python train.py --num_hidden_layers=20 --hidden_size=320 --num_attention_heads=4 --num_key_value_heads=4 --head_dim=64 --intermediate_size=1280 --vocab_size=2048 --hidden_act="squared_relu" --norm="layernorm" --norm_place="pre" --norm_eps=1e-05 --positions="rope" --rope_theta=10000.0 --rope_fraction=0.75 --qk_norm=true --attn_scale=0.125 --bias="none" --tie_word_embeddings=false --parallel_block=false --init="uniform" --init_std_qkv=0.0269 --init_std_o=0.0 --init_std_up=0.0269 --init_std_down=0.0 --optimizer="adamw" --learning_rate=0.0026 --beta1=0.95 --beta2=0.95 --weight_decay=0.066 --lr_head=0.0255 --max_grad_norm=2.0 --warmup_steps=382 --schedule="wsd" --decay_fraction=1.0 --decay_shape="linear" --final_lr_fraction=0.0 --batch_tokens=262144 --max_seq_len=512 --doc_mask=true --train_tokens=1370000000 --max_steps=5227 --dataset="wikipedia_en"
MLP neurons of a small language model. Each row is named by its layer, matrix (up: input weights; down: output weights) and neuron, and shows model dimensions 80-271. Each number is 128 + 24 x the weight over its row's rms, rounded and kept within 0 to 255. Numbers have three digits each.
Before each neuron's rows, "fires after" lists the tokens most often just before its 100 highest values on Wikipedia text that the model never trained on.

fires after: "\n"
L10.up1076:139172142154111169122107102108124119125106117130116091114128161125142124151129121134164118114114179134112137142121110119173114181151142145105149129099186146125129164149123150127125109120129142085107084108119085137134162104121177130129113055144132116156147114145095137078105148115147123096143122145155131137087134121121132099124181125093132118146105121138142123095138163099090108093143120109113093122139066122089120125073145119091156117120096126088108077138134124073110132127150157147114106129086156110199110152117106141121145158118127122151138124148147145164160127132114107098
L10.down1076:148120144119134139129117133145109155131129136113143131126148128117146152130133108126114128149158123121122145132131108105112132122147144128120147117134122145148112143126144117137128141112134140131113139135157118127093140156179118129184095146124136093119105136116128121149140119123178120140130000117131148107116103120137127120088098115131127147138131140125122120123143133121113123000143112100083114138133113145143107133118112138140255124124103123120116129255103135114125135112126151122139113121118130132137130127119126113099172116126134152110125151138103114118134107142117139118

fires after: "ar", "or", "ap"
L3.up20:130104117143109104136107138128155140113143105117149096143149149136132102111148136128153180110103117114121151179143134079132147173111118155142167116170138059142121123107132129138089101110120170127122172094143094091143147079133135124109132141109122128110174144180113124103117135140118144120112146157159161132089105159152140114123104131099138125105114115116114145137131146122104143114146104089118148081138095092175107105152147136120109126142133144120158126055147146095082153135107105132129139152117106120113108123126120139090154138193137112132117108135145132156135115102183108087
L3.down20:127148200102148110118142089067093128132124125134135130145126125102139126087118138131118104116141140126092137152165145120122140132175146135142115118087114160106119146095125115132112104137138089113145092137063135137118170078134114153143100152126167088129123093095158160123150146187124155110163113124104143129117162071113104139150139127119140128159125117166125132119154125086130149152171084123124117121083105155143118081115127142090121143110126147137127112107143068095142137134139132089112095174100123117111181165075108131117142133156163131148116162168131087118130123146131151148

fires after: "\n"
L10.up1017:151137112123122129137122119126132143100121094153155117121124167133133126133110057140154113134125126156109167153125147114135079165137166133117142119141130127108142093125093119129121122104120138100131092109140091116121135121132152137132096117160117122159123131162123120069076143155126103104150119104135129111111126136173110150120143117177086136126108126097157120094110129146082109114128098093115091131148118131124102141157125107105138099167166098111117118147133126135150144146116120110150084123162154098167132125114126183145156166181085095127151120151134127168188097137110124115
L10.down1017:134110118128141143117143127155133141101139141117153130115161136145151128111109114124115139143124115149107149135105079114129133129104127141116149117156162141131128135119127136143125139100141134118127124126158138113098114120114118114182129139135138134128123116127120138130134127145140139123115000110114135111128101122141132119085117104119139122113125153117128135132140130147102123000114144110045131128132120148121069122113110110120228118123088112083134112255139136137132112144120141132149119128132124126131126134146113119111183129122105090128144134154130140126137116127117154127

fires after: " (", "-", " add", " app", " St"
L3.up1204:131101137161162116099166121176113112115126123159118145150104142089115142103167126070117107134144114149120126151130130152123115123154141157118147095153165120111156134125187136138107102129121102143158118121158140159145138166109124155148123125163175115119188134083125136136109141138090111138102126119119076123121154142126095065129110117109147124143099141134206111149127120116137104129178142131164110113159142136155104132094139101118128122146116111130097119120123108123140128169101157133185106160114136092141172158123118121131144116119076110093147107096115130086131093128168135118
L3.down1204:139165162114111121126135136093100117119162145150118182130123105104129154133116143108104116145069146095108151073117136179175151190138138184176095083115142127082128126177154099146081133114144123163115107131111095098139098119105148148164127116122156096098136111088104105092129120073125146154107142124143137126165140113118128082091097142107169130156176112096172148121139153141090142130117143095139165179124152141124144105095118096161125150139108123138112111091129127145106134135097126137128104128156135134123119134146152139150151126121099150087105103101142145170102135145109121140

fires after: "or", "ic", "r", "ra", "ul", "c"
L3.up783:143097110133132106133098121142128131134121101124131104097129123116163143134170094151133145137112093104113127113140067053147160148141163135138098122109123143118176166121182096155092114150144104112156156128164117101175164123134143141159112149121130134180131167080114122119125144080137106093130104117157140127161139112195165148121143112154079101138076138162145115110076134128147124131109171158138093113157153138131107119126124144153155149132129141120130096119183138075123165103170103131133103108114082097169142110127191135136141129161089124129102113142143125140148128156133149094
L3.down783:120123147101133144132165080134111107088120162091122118155155121080151107134122129118109117131133162128134111136121159171111139146140119121130100135149132101130092131121159163099112126130190107137133132122109096112134132101147133109100146117154121128103154138115107126132105141149141127130142151150135096153097203125119101151126140089116131144163145135089060063125111124114133138119180085126084114093166127121127091120123102137095124135170135126121141145100121135125136132176132143123094145144133146141167091133139109097097119117161164122092139161139108146132113105105160132133

fires after: "\n"
L10.up1262:145180126136131140116134125166137167128139100144148112065103075145139130130154127118082120096125118148132141141072163131130124137148126126108215114160157166106142094143134081107120089139146144129098107101138107169137157128163168123177112154113134125120124115153089125123145154113098112102144154145120117115092120154139090127109112125136155151114101132144146140124139099091086082135127111112122081123120101129133099100102137143115134103167113094101112089129111169119141121144134102133146128134147137078158117102145111082121157127111118123160153151162140156128139085108138111065
L10.down1262:154126139115110133128079121113140123116104122156150139129171137113132127172119125104128150104128128104129128142173162101122147151135127142127110119130137159113121132102168150128111133116140158116114130141134107146103169195109112095160098133138127113125119110142135155150122160098162106148104114127101119131127097105125134163106125125127153107112130136143125137130157145126113091039094145107071125122109103125124114136122136146157224166117114114099126113255104130115154142068132179124137099132106165147158070115136106154113217122122107106148109127137113131107116122138112139123

fires after: " D", " T", "p", " (", "t", " v"
L3.up565:106148167153168132127137156128116114132131098133130107097128158085102159109132148096145134123117084111083176168111124109104096083117138126111123158107156138138158126089146133114131122121129120147156100104147118157114135147143109164077107122123118131135143149144141150137098154132074093131142126095114127056133136153158153117130121136102070114118137136119145111154113108136158104188163124165155101147118133148164096117145087132164112140135148138124133128146163170078103141150107108102154073142145121101116142137099146107104127142138129096163182134113142130114122154131130148140
L3.down565:101151132125124174125146138148127147189128117091161124111075124136147150160152126081088150115176122123158116136176100110140168135109187145094076099112129135132170126148120156143107153126116151131094117119140149107160159092136123116123150139098125109114128094134122155137159137111154130122102108144107182106130141159078077103109130142140154143135108138120146101054137152171103137135130140175163133112149111112150143156185129126118122074119144139159140103124084140134131168110089130098100132096134108146113116100155136170135170083088136124101169086136147153136146133118107098116

fires after: " B", " V", " b", "B", " D"
L11.up206:122149138110139118121151102116101133126152122154107107081103107070109144109154128110134146124132111140133161166160125141141136118094133099146177121083160134138178130097177160157118114137140175128123132130141157139137161075111135128090131142151133109152150150146110150101079108135129127116091129099139142127123134187129128147132117136114126136119133140122147094134092116059130129145157123097139114160134170136116067111121128129129098169119136144090125122129135134139167113138117091116130108124137156147157128113122130146139117143160153093150155194147160175142144105144109109090
L11.down206:123088139189124134152099132126126125106129112091100132127108153136139150100137100107109149080142162144135090139138109156127150142092107126087178105125133107132141161115096115161094126135136127142108135158126124117081148139113114112086127136105097166102122129100113100130176099148128141134139105116094142168120116148089141148141131125121150111071165152150147148137124110127131145154206110134154152133122104150122115094090087115091117147135095148117172071107119116157116139125164117116151149127148154153108110126130130102113146130121148165136148143083136129157100145129163129116

fires after: "B", "b", "I", "ed", "P", "s"
L9.up139:153130136140141169111145093119149127121153101159122103098125122128097127115146110107085166110118136122080088125132126129141088131140133085118164126135107183130114167125168156163129160140098124132093135111143067150145150111174112142169107155149119143142133158131145104133084121139089130114131168135107090136112124138143145149091128072134143124103112117109155076100149140143140101126133098101152084148107133084111117128120133138140126121136144124125145091115119133128143139149115150117144081122168112097160155136155091141130116118111088115134126176124149154138115112135169126111
L9.down139:158122100114093114125123137123130148140130130119112115134132148137116130151149084185092122097150116133139104125154146112111075104146123160161074158215123133112114107157139158105112128108096154131158131115107137124123120160097128117127159116124149143148127103136146073125141158103125114097135177147051163139120144091138142142158137120107145175097149141132128112147163190134131126105100121110141146163126115100150148119159170138122137109119165108118155110136058153157093099111113131130126162099105146102117104178134116164144172091118148139096110137123135161119138159138112136100

fires after: " I", "I", " not", " Con"
L10.up1205:140167160122126118118130115135166146075115113150120124124158136097122136117151116095105120104108161122057140128128139068155125148128101078105119119126123160166143111132142091137132139124091167120163119101173113152107130106168146127119136163155149118122116150104105115141123105176094105130059121145124133110132116158145132095127109100134165131091152103103139081121111114114112106148143120116138117143164107128088093139130135149163104114157130171149142136109174110132142119143127165117135118172088134161124095110161133142092121164140103116136135114174152117098093099126123093151
L10.down1205:122173126115086192140132162109105163108164128117134128129145151128106166142123097086145116157108114139130122123146112153176138114131137119086133126115135132155135152145114131143148151127145127105114107169163119099116174128089131135174113124118073134103122089088107107153113105167095129111096138115104144091116092149125111091137159148161147140169157134149100081132134118153099110159127140151152095127097136086116124149180111144113061161109128116120126127103117175139109118123128093141097140175108091140085163105120152138137165144109113104137134119135141130173122116125090122153

fires after: " s", " T", " t", " cons", " ex", " S"
L14.up91:131110137110163147113182125142105123143104116147146131091131128159102112089127106134206143129130113162111110170095156141119085138163122095131148132133125169133177130090111146103121087123095118136148133122158143151130154152182094114108109107147108120122165107117161155090073110114109124118117141131106126097134178143150152090120125086113143104123144154143105137131136160090122102101129098100185101123153102164102156182087109134097126131107158160147128159079131133111133106133123109135172086120134112089138121156127154116091145136153167113120123147143133095125152161133182132166
L14.down91:139163132099101130132117125126129147089156075217138161122150131108112155138127130156128115108130136137131131108122094148134133141123159146137136132077146110124181119134117132102121130107082126166121134121119143141115092161115101116162113143178110090137119091074121154130162139137093115128085121144176075138121095103149081118119124100144133143096157154107071140131173123143132121134133078092153115157157107116178169160112149144152172120145103154112094123146102103092156110111150132092136098089117078160139128126130134132122138134135123134139164145095137137112127122143121136115

fires after: "-", " (", "er", "i-", "v"
L7.up1037:107112113132144092145127134159155114130146090080079115055106138105062143148169120109097115110160134168130096167140123092120113094152172111112138135107122139107124127091162154107100144141154127164109134138128137137158149112123141192155069096129145132117131146102136124137090151135068106156108123110120099137123152117119111117110127098101147103123084123103144074137171111103117080135128102146129142107112138167134114127123119124147108127163120139145120110130113137150120127135094155118147084140150183145161174128145114130141131149162146137126114132116186115076135089128143148148
L7.down1037:143146160128132131131084075117117120132143140120100129133125131131163116141124110145101097143134142092124120096107047135144096125122113104144110133144105129126123127112179111123098123119107114118138149175105102173139121086111140161172147158138151163093139138069143128115139137144111132153134179136070159174113102116142132093110106109114134106115112124086108153058120112149115170101110111129116120131154117141152159071142135145137100117156147153170133148111112127158182112114135135162099175131115144162147130117169127123097173126125098126148148093113118149125084173120126144140

fires after: " F", " T", " pro", " R", " t", " L"
L3.up52:145146163114149136140161101100112127112146117108139129093151135120114161094098134109115120105125143113143169143098104116112151097122123149095192133122143113120138111104117114109098107094159168123111089115151113128137106104107141129154110124152175150101086141083132113157111093104085108154114141097119114123147141143132108111138104114114159110120125115120102135149080073106148152137127155146124104175130132133149087139160106123156077137146100200145166121161136148116160111140157152106140129163138150108134123163108155115077137141142151084075104138123138097116123123130108147112
L3.down52:146155141129116143130183140146134106129075123136116084144158109154124159138156124132121140104137135153131141146160111168089150146153135138093135120149141077141096124117131133083145140156136163162128145127106131172119133105117150106148156111115111149134096090061145116179129171114128077150148115148135178150115130068152118106145128093086152130149115162128156087113082136134143159099135162107149057159118141136115069142159096115114092137142121156137147091153128114187128092126125130128141142163100106118149130132146104129100117129130134094119109107092181108113123080118117134141

fires after: " G", " differ", "g", "pl", " g"
L3.up13:117096107127130133137134118131182112138108109130153087136095156129134082145144093159119145102104119156124150117123167180101112164100141107155174113128087162080171149092112123131174136166120113122140116164151086118163075140178136158163111116153120140163168139156128171157109103117161131100121109148112067103145176104161176141098126131129122150105115153121108099131163116140093125137142107154110135114158121116107141140113083135142093123129106089129147153121112128122094147118118125129143118173126149164106133148122099097105085125134103155103113112116140116124132144124129109127
L3.down13:149123116144119110081078149126127152175129133150150128155152114126156128128115155151065131134151144116112119150140106130148142146119100130145134128138162113114149111162129135102121104112119117107144156131122159143119131120105135111103099135104177095103135134135151101131110154142108136142172169135129150136101106159083145117141122147137123125147093117119155138152076076126148068064092090132171125131132143132093170110170096108095118126118172110133129135106128089123164111088103143131102145172093106125123132130109078096163162145139132166144138148127130110142176141144139149140

fires after: "ad", "ent", "il", "g", "t", "in"
L3.up843:131138119147149162128128130143095110072161061073185113111130121119140170126156114108096170126112126110114174189111104158121129144111131112117134132111142149126118142104116102130126087149142175132127153129136130138141142108141105138148091119151112145113118160139139117163111139120081104117156107115131157140067122149157192137057145112095103124130151142132116129078128128152142150114151120089129135181111136136209095111129160149152107140184165185116115129135157114100152164136132135108141116112152123137134102148142104108078132118126133088118107156115131145152152128096125096089
L3.down843:129131136163101113151069133107157125191122134135125100123112081101131099119159182157125103154139097118138141093173139132105077163114121114071150108110087149075156123137152129150162124119109137126092127143100146121143139123120138128160139106138140117112105118095124158090130148102140114145100074125155136111152127141124104110117147129176075123128133117188151143135090195121147141138146159124142119142129139120139102164143111179128190108129150101127120165091121113144099109147150098137169111129097123120134135125156104122116120105110140115148166120171156182115135125141108104180

fires after: " T", " to", " of", " t", " for", "y"
L10.up511:132117138120153114134144121136134128128138123084127162114136176097116126116141114104139141108127118114141121149105130129137099145172143148154136127090137121136153142138108133123118088126138115125170084115183116124138112176132109114194088124117178135108106128064099121140124102128112095111128148148096150104127125110167121124117111124109143107126147115126084127137115114055124159131166144137170073101185167143076098138107094143137136121145133139156088145085149155064138133169135113136121134152149109100137173148090130118130132136151115112139090129153075115103138128141114102105
L10.down511:119152131077140114109152188093165135115151115155140148113149109114143083163114129148094109111130146112132138135101113118160135130110076092135115150101136111125141117110138149088106136151133151131120156105108145114099119123108145133180137118114099125142111138122113158144188101141074111115135124136156130082130141122157156162145143114129138163141156143156136154136138123130162147105107124145171106128159153118129116119152092132128129186120084116125118156086138103118171128121143146171108149097130091118121125135141156118153137123099120104095102119146156141114142113089129134138

fires after: "el", "enn", "l", "w", "or", "al"
L3.up956:141117162189110162130146131129149158172105161105134124132136122134121131137139129140139178139119138173099119180118170120142120134122132124115146169135113118127106111125162074169142099122144138085130133116113076100119134119143134162141101128138117103113151175097118124111127120133137129101149109123115140139091111116180134144090145090128095096114082099122078121116169184133097125117118171129134145123153147072151122133145131145092122120134126183108156145105123114056116141139144133110126113144135131100132097132140151152145110136135134099140135148146129097156125122128175138105
L3.down956:134148119087112162125099124165128098123103155105093170160114067090178101129167136153089122181170144144097138104152130116143099170130139166171179098107103144173138142127146088110114122121148102156122132174117114136121119140094108138103099146115140124104165114130132137132138151126172106130168139147162118151138161123117093124107075092096145131127147119082132109079101128104122136118149141099114142120137084140090131143137082164153160129162135136096057077151163132169132095115105145135131137122130120118136129123129117104109130132115136141137142153120119125110106129089152070174

fires after: "or", "ra", "er", "ast", "iber"
L3.up696:131147145168110137134119124122152159115121096152131107114136137116126157102110114149091154123119145138107117147134124142154165155124116116111135110102109117124149118097146144166099133149115136103175118090175127106146137103107130117143094148125177136186126182116092094151113139092090110148139119151164140162111129112209171125101126058152094079141111124154085148118110154102092157121100142138156148101150133148112130168118151102137128140146117154114118130136154141079117143119116135143120159130121069102159141150144121127138093161105074163131138119158063128187125150105154122104
L3.down696:114144113127117112133126118136156141116161167124111076102194130126130104162140166139147149143139116110140132128124129140111122163148120122105127114120108137118117125122143084121125130120104154125128130130089095171118109103127155117163120144105135150110099121159130125112082161144128106136120199131125079129156170121130181127134147107119124130123143145118138106134094125113105087147144129132153171117100160102114154190102102108125138106098145101154172165154133131123135185165084174121055121105168098166133145127126140141151172137147115098092108123115151131130113145123080148128

fires after: " B", "sp", " P", " G", "p", "-p"
L11.up138:114139132160120114091133125124150116137138096146124143100144132114165132135128123106162129058153088122149121156141107154118093117187124133122106141125130147138130124127113124141126115130143181117121113125090138131148175087147151115141108111096105112123176130130135140112113131130124103143157157151144150141135112107127107101158125063126134146152164126097107082116137138168136129134123136125129107130162164137128124102134156143151104127184123142147135114104128191081137140129161158106150100116175089089166145134150113127154161091133131109166143111148100165165089107137140128087
L11.down138:118166129122123085145116128128181125130106117120132138113133135159168140114177110157093118121135137119151109106132151125136125103132134112176063158152111148117117127137111189148152120106086106130135116120132111136107175152109090148173096103128136119141132122149100105158086096123156132180135168122088141133118125087144173099113123112135105149105138134089130083120115135124122140124141120132154139165142137125105135117125069152126103121145122064121111101055122078085139144099109107141103141139125190123161119117123114151115087150154149127153127090112143095145165098105112119139

fires after: " c", " p", " C", " P", " H"
L11.up798:123160135173141096103153153111165133130131128164115161119143106104112160118138123094118156115125103117066109146126137085157139117143146125139110126090138110132124122119142118105088103160094143121104074152125112142096134101118148137129126151159174094100103142136171126083097105112098155117134153091164096088127161120122132151117154081137114105139114124136146124136119114103129141179160126093141114155121144132121093100100102137111127137121123123107115076128145161148116167148130118154147134137074157140105163111127100212152095129153091106159154153128186144152126155153146155103
L11.down798:069160156139133120177140145129129129125131186097094150166095116096161101137118155168139087097122124098114112138130111130105152162132121163118083137156149143152113164103133099138106124114159149107113132124126132125097137124133109123168177119139162125141127135098145123132081097126144143160084161132131122129154148147087121167108111073144109138193136106143136091134103109158151094106138087102147138162124110145142132166165140156108155159101103093128117111093131135089143123121106153156111140178134129133130146115101145143076043114151113088117143176146148139145129136130129133118

fires after: " N", "n", "ig", " (N", "hen", "im"
L3.up621:177136159108122151105146117160163161140175150117142169117150137139127178138167094115149127119113176143095123107102149111137098139125130131144135122142099128125152118129126148131160089174111129081176094145167156143125144108174150156101109108158128111117117114177171126088109167143106096161113124138130110123144140087135142101083148105113100114144170130091179104112146141136102149138109139146157154183118097148098141130120089142152150117123140124123139118116111097110160159113118153104130140141076117150094179131124134112133125170113146100125115071120161126113143145164080143103
L3.down621:110127120097170111146164106155172154105154145121104111110120083149120172099142140161149147130105122141118134102149106086095125109132100139125158150114151127099146096165136122179133157139145124162096121115113104104139119155186123171150128179110159107113108137123172084141131163126139115130099164106165152131104156136136109138115119080170110154147081104140106095141117135093120103128128108142131112139149151108116136156047101144146164119144124148109130116171121161102144171101169112128114125116149115109126103150100122112099131097139124161101136120136128076148142128108154125142

fires after: "S", "I", "R", " I", "B"
L9.up1076:124118113152131162111141103151152145084136136089165145123129135145099124070156130125127185101119134143065141189114137083108121175157116087121153099126144174130142155108130108132138083122067097133122161089142086088170111105149112145152129145150138098144160135106107145129107097124131118122101131177133137101107140192148141113121132086102154140116150134117160141134151153088105122122135125111114108100131100131096139201167139115128132126146119106066147131109117136128139178144124133128135150129105100131152107134110102121077103130132103118149122123139137131144116158108141107083
L9.down1076:123137135111116164118097155134095122146142129075111117161159139131112156126153146153095098144149128129144083085137160148123112125140130148132146165127152092161096163164115146119124104131060147131130174133139091102143124129087101107132139181125149078099109169109135117122073137125137121151117188143102153132132130149176146112124153148181096119136127204116145126141107120168133097145157124186115132154099121078152108108115130126125132140097169168115121133115148173127090162124125141162162126114115112114154071128129112156098140114133135118116118108149106144179111158165132102131

fires after: " P", "p", " p", "ab"
L11.up159:135171134155142101140120125140131118153134170142133173093147120166125168115163083148143169120170125138140090110131119147163110134127127134128106113118120115160100137119129106100114113133157142125126087086139088131090155153125115145132147118102156131123111149131077113134128153145118118141132135083165100143105145170129111121111081111159138106157103152083121094115102108119119132142166132117134148164112123134072112142135120095133093162111114122115182104100132126098118179140149136085107074118117115128139137139082120137165122116102104132126140114136124161135144079124138116119
L11.down159:147130165193133143122114105133150130122092170145135130143106156106141115137123146138178097183098094112167181100166139091087141165107111113155069127091129117131134141112118096136128107117130131125140148089122098132120172111140130135126158105142134154148086105126102138180129147129150115162109108157109120122123122153079134164101127111125154099150118110109177158159111109097149157107107134173146127105107130136154136131159160129158204109123117136113160114092107121140123126116100141121083122092108104128104146119138125160158126125105105169117093114138128129117113142125117139088

fires after: " ", "\n", "-", " I", " ("
L11.up1050:118125149146152171075133107136155156153095142162092144126132124169113150099168081121090198112134123124158121126150120140130089132131159105128132104126186168062145114130133160112151103105089171172117132098138088135154131174097119124144101137123160090106132137121134164144106151140107086138124131140146107095145131159174128158135077100133144135146115112141145069119127153123091132128157178134126091108118114131114137148118103097141119105130124125100084101130115091113173137139157176125190120161111138167176144124108088170125128128141136138144137123095129153128115056171114144104
L11.down1050:134166133155166067123138083110114133129179135133102201131115133109103141137101114134122099117089118132100133121136068157147129164133095117107112122146146152105135111069168141119156158102114102164098142111097109132104163140147138126190136093106127129128146148131102142114158138098133118101097128115153131128116139148094143117118088147090138097120133125142123152152152179117146102104152159119109117143149151139123145107123111128084096150150100138126127118186155109145123131136117126174136104119136092102148136135122131097130099134126142121093121141112114151158134173101159111121

fires after: " G", "ic", " g", "ir", "ough", " leg"
L3.up1060:130138102120121140066120098119149107116105090128117135131169104119116170132101097078170132152125161146118140127087130114149128121098132139131141134103128116139137128121107128125125112139103172128110107159127100121145132131173181132138094112094142151133113177110130119161127117135115075119124125120118130125125116159176156165116115096109146106138148125137111091113174099106143112132165078136113138182116132100159151111151123111144127139141121178128135119121162146114136154128155133125147068097130112136096110132139131165160117120100099142129139103167146139132133094155149107105
L3.down1060:122154147154145078127114184122076155134124107092118144133109116125163114153121176140096121152100133133115121134139171155174139202080131152144112113149134098170108112146157133097111147121129084117106144132137160103172116142155173113100097116116139126166121128134148120118124175089144122129125182148094134140107123139099114095143104127156126060128112091088151101169098096140109101121135161123136103118145115119113127158130105132125173122119128130083098116158117093119161091089105152142142108160130134125111082091160105112119128099130111132143152163132117123138127142135109123146

fires after: " B", " p", " b", " V", " F", " P"
L11.up603:122132097110144113150166132088133164123146108168110140096110127137149128131153134138125143114160114103106122158125102096178146131132124112115176085076197107121144124109121103149106113140148154126159098143167159132110125140118129168119128108167145104120151114155126163098136117136101128069125164095122110123112096121130110118074135136168110116101110144113116111149114098104135077121118148145130092181104095150122113128103144077125079141116109150096140121087128194145130127107135110110134127119105099146137135168137085142102159127127099114164091167143128177158172111116131138143
L11.down603:164123121139099112171073158142140173112140166106149151118103135109135128147087129147137120125109154124148116115127100121098109178111069138108102125126115148113172149146047091084096182107094163116111141120133132136124133136093121165158126142147126151116143132134137151126126096120151094127089118141159109130138150100133096145079154138110128127130133136141104176128122149134129164130125120150126112076108131116111132109164149108117158105091118117144152085135076121129128087150123144138116141127136149112168105126127135141143124138163093154120110142110149137209111164119148142108

fires after: "==", " ==", "===", "s==", " ===", "\n"
L11.up934:182136146176121133124155120157103136109154152140120133142149145097107126136154137094125106112074151162106133153134199116186116104128117093136163091125111167116180107110109087113160115146143125130191102105124134150109123082150142117164129147121143108095106111113081139111110104156127131119152139142135137091143104135131140119150137118144101120140108140107166115131130126106155161146123155089123071144155120151092071122123106155106145114139132107106108117143108155104126099129125139109192097140135184089162140125084130131132157135112130093132100138111186127138125114109162094062
L11.down934:153133122123145113123128115132136100122113131116137128132121135148088114130141132138135139145105124124131145166104099107115130131111112116144141118125143144128129131113137129138133156131118124107107114141059142109106156120137130111214108124118120127140127123123116130125113131146140105145160004149136133141129102158139119100152127141141118151105132134106088111138142164119116151199132119104038122123118110136123123113124118142103255121127120113115151138205107139134119106099145126121139102093117116123151162128130126127122205122133121121137113137127103134100138126111140127129

fires after: " Har", "ar", " Mar", " Bl"
L3.up443:122113135116095142129104109120161152136139138119125137137111153151127174084110149092147153109076130100096152147114139115143124103136165111149161144130148125114104126085102129162094148169127128137092156118162142141109114119084148135091127143152126140111118137141140123132094106122152128099165172100171120103085124088138143124100134106124123082106109121143119121120121127136115112127112115105113118122155133146157083104126146112125145169155120095108105102130139115081119159121108103124186120160160089102173171161108115121073203181152120095141129153145113149153130144107133132114
L3.down443:060153114141136141152092123113119100107128088174139137121162196127112102174126121109138123121110152126142123135161100117093120125168146152122146130161105137138156130115167091156134132118159151118146115168080143091054110165117134135148138094161108192143104107159134096121114131158085140115121157147086130121136151127128137158144083074160111134124130116088121130129115113097089146120123158155093132132098119147186148113140165160072161128114157112146106109123113134150204147152118156104134108146129139146118126143121106087147124139129134140143089099160127123116099127102123113080

fires after: " G", "t", "g", "p", "ack"
L11.up636:184184136157100179126111142128136099148143111106182134166114119136140104126144104152130163127122104093107092177143152122128133108196151154114147132142099146111134124103139107153108083129138147117167116149149140164104123182160131105152125147131134064122123111084116147140138089119087131141185129155126109095078103142147142108092083078078153121137118148099117123131122141154113145132136134078152144099116137113159148149109107145100090118167119137139158105123185113093151141127129136135136117123148104134121143125113116128111137131136130133141145134156140171164145091145156084128
L11.down636:124102146139125109170098151144150095136097181145087119135085131132192121146131127150107156122144111127116116128119181153091113143084129136129098136159132129143180105128123121070140129132152127165100133121093143144137148097122139140102127146093145150132134136102111133087093133097151078091171160113133162168116154136079118082112132118104101127123142135145128061170126104113129151114096155119147133133125137137121149108104129133087121150133176091138151123097138092114168116082128145152119149157138126114145126104118111157133084126092145139138087134125166162133131082154090191124

fires after: " G", " R", " B", " V", "G", " W"
L3.up217:107134135153136092129111103123149143144129078118104136121118187146124148120095134142093133041126128081136099111129123141161104090171132111081136119135107100122107115078085103164156141111126175107132142121167180146131143134110159151111140130133146080137098129144111118121108106125059111133133153117112151118148121125126182119121104095088152150064101128134100104157142100107147121121149151109128138109129098084121161137078106129151119124161079121111189147114102141143154144148121108102138126149114124132127094157120126149157149141135122144136086181117148122149131107098129148136
L3.down217:124122151101089108162141165151164131186132106142141111088127187119099129111117126147130125102132174120125090134167144127101149135138125157092138128181122102115135118107089118110098148154114150083127170121158134116127128102161124119155133144154139130130088157115098081105124102124142115117151088126128128115140110133133127148095109139120116141126105164163107162087182143119116116087162102119111169136083121148108087149120139103117124154121121115136125147087099124128101162142129129137106120103122133132128179131131139169132127086087115143154103140102128102146101134113118110136

fires after: " (", "-", " ", "i-", "/"
L14.up1244:123144139120101135108152105125124119139112100145162146096159157129125155118130140127140167120105142194118120134135169141088127115150148106126092083166126131120120108141153116129114123131162125134159147086139138154158129104184109149116132147131167103106149126100155133148141121126101115116159121164108118121067077110145110100094128122148134078114110097144121128126163136118144152134174144126136137148124156116102096140132141130121086137136145117139112095089102167076140161154084122128129123153163189117116136156102115121129136101152132131129130144152132125123116124122135118141
L14.down1244:141110154167118113141100123124144171151106155128093103136128109144116107142135146122103107133124129111127129116149096117088149166133074150175152144108161131137123153118128140175112117098128105130141105119128083124134135150107111135126169104163130109132161142102092134107136088077108081125150105114097145127137119144106129114123134164134156117107173107134198103125094129099132098142122132140142156100171146136104107123138134113127111160138138165117114147141110153158148109124143117182103117161162127138083165115102135119155149119100105153072122142144094114152112133119137122173

fires after: "\n", " ", ";", "\""
L11.up444:104122156119123164090101114162162130124088105113117091136136099103123145168170114157113120132127124117101107140133122119102107156135144136116157114121186159134123158137136103128127129135164149095122112099162124150111156124136147140155124118131152072178144117075085170147146107112115116103122134086145144109110123145142155084133117128111153126141078121189113120065150118086118095125154134073115113132134113098136094090098117117098128131135129114127131131128128114120131149154111138154120132126084172106155130157127127096113146115095143130133154151149134133134182067097151166111
L11.down444:158138122093100138176083114149102147109126136134108135132117153111141117177137107108136117139146116114102104131148125104109125125153144126100122129150106138113121111093175136111128107134147176098119139121140121143137147172173129120143097139134147120099121136090123123168142139127167120133138043133132147114146075120157121146115108130165152128147159097145104096123151122096118120018098125123067139100092116141147111151150108151113231102130099171117140130242109108136120132125157118149141119153145108137131113155105141132112244123111133158114143146148120133103110140121157128114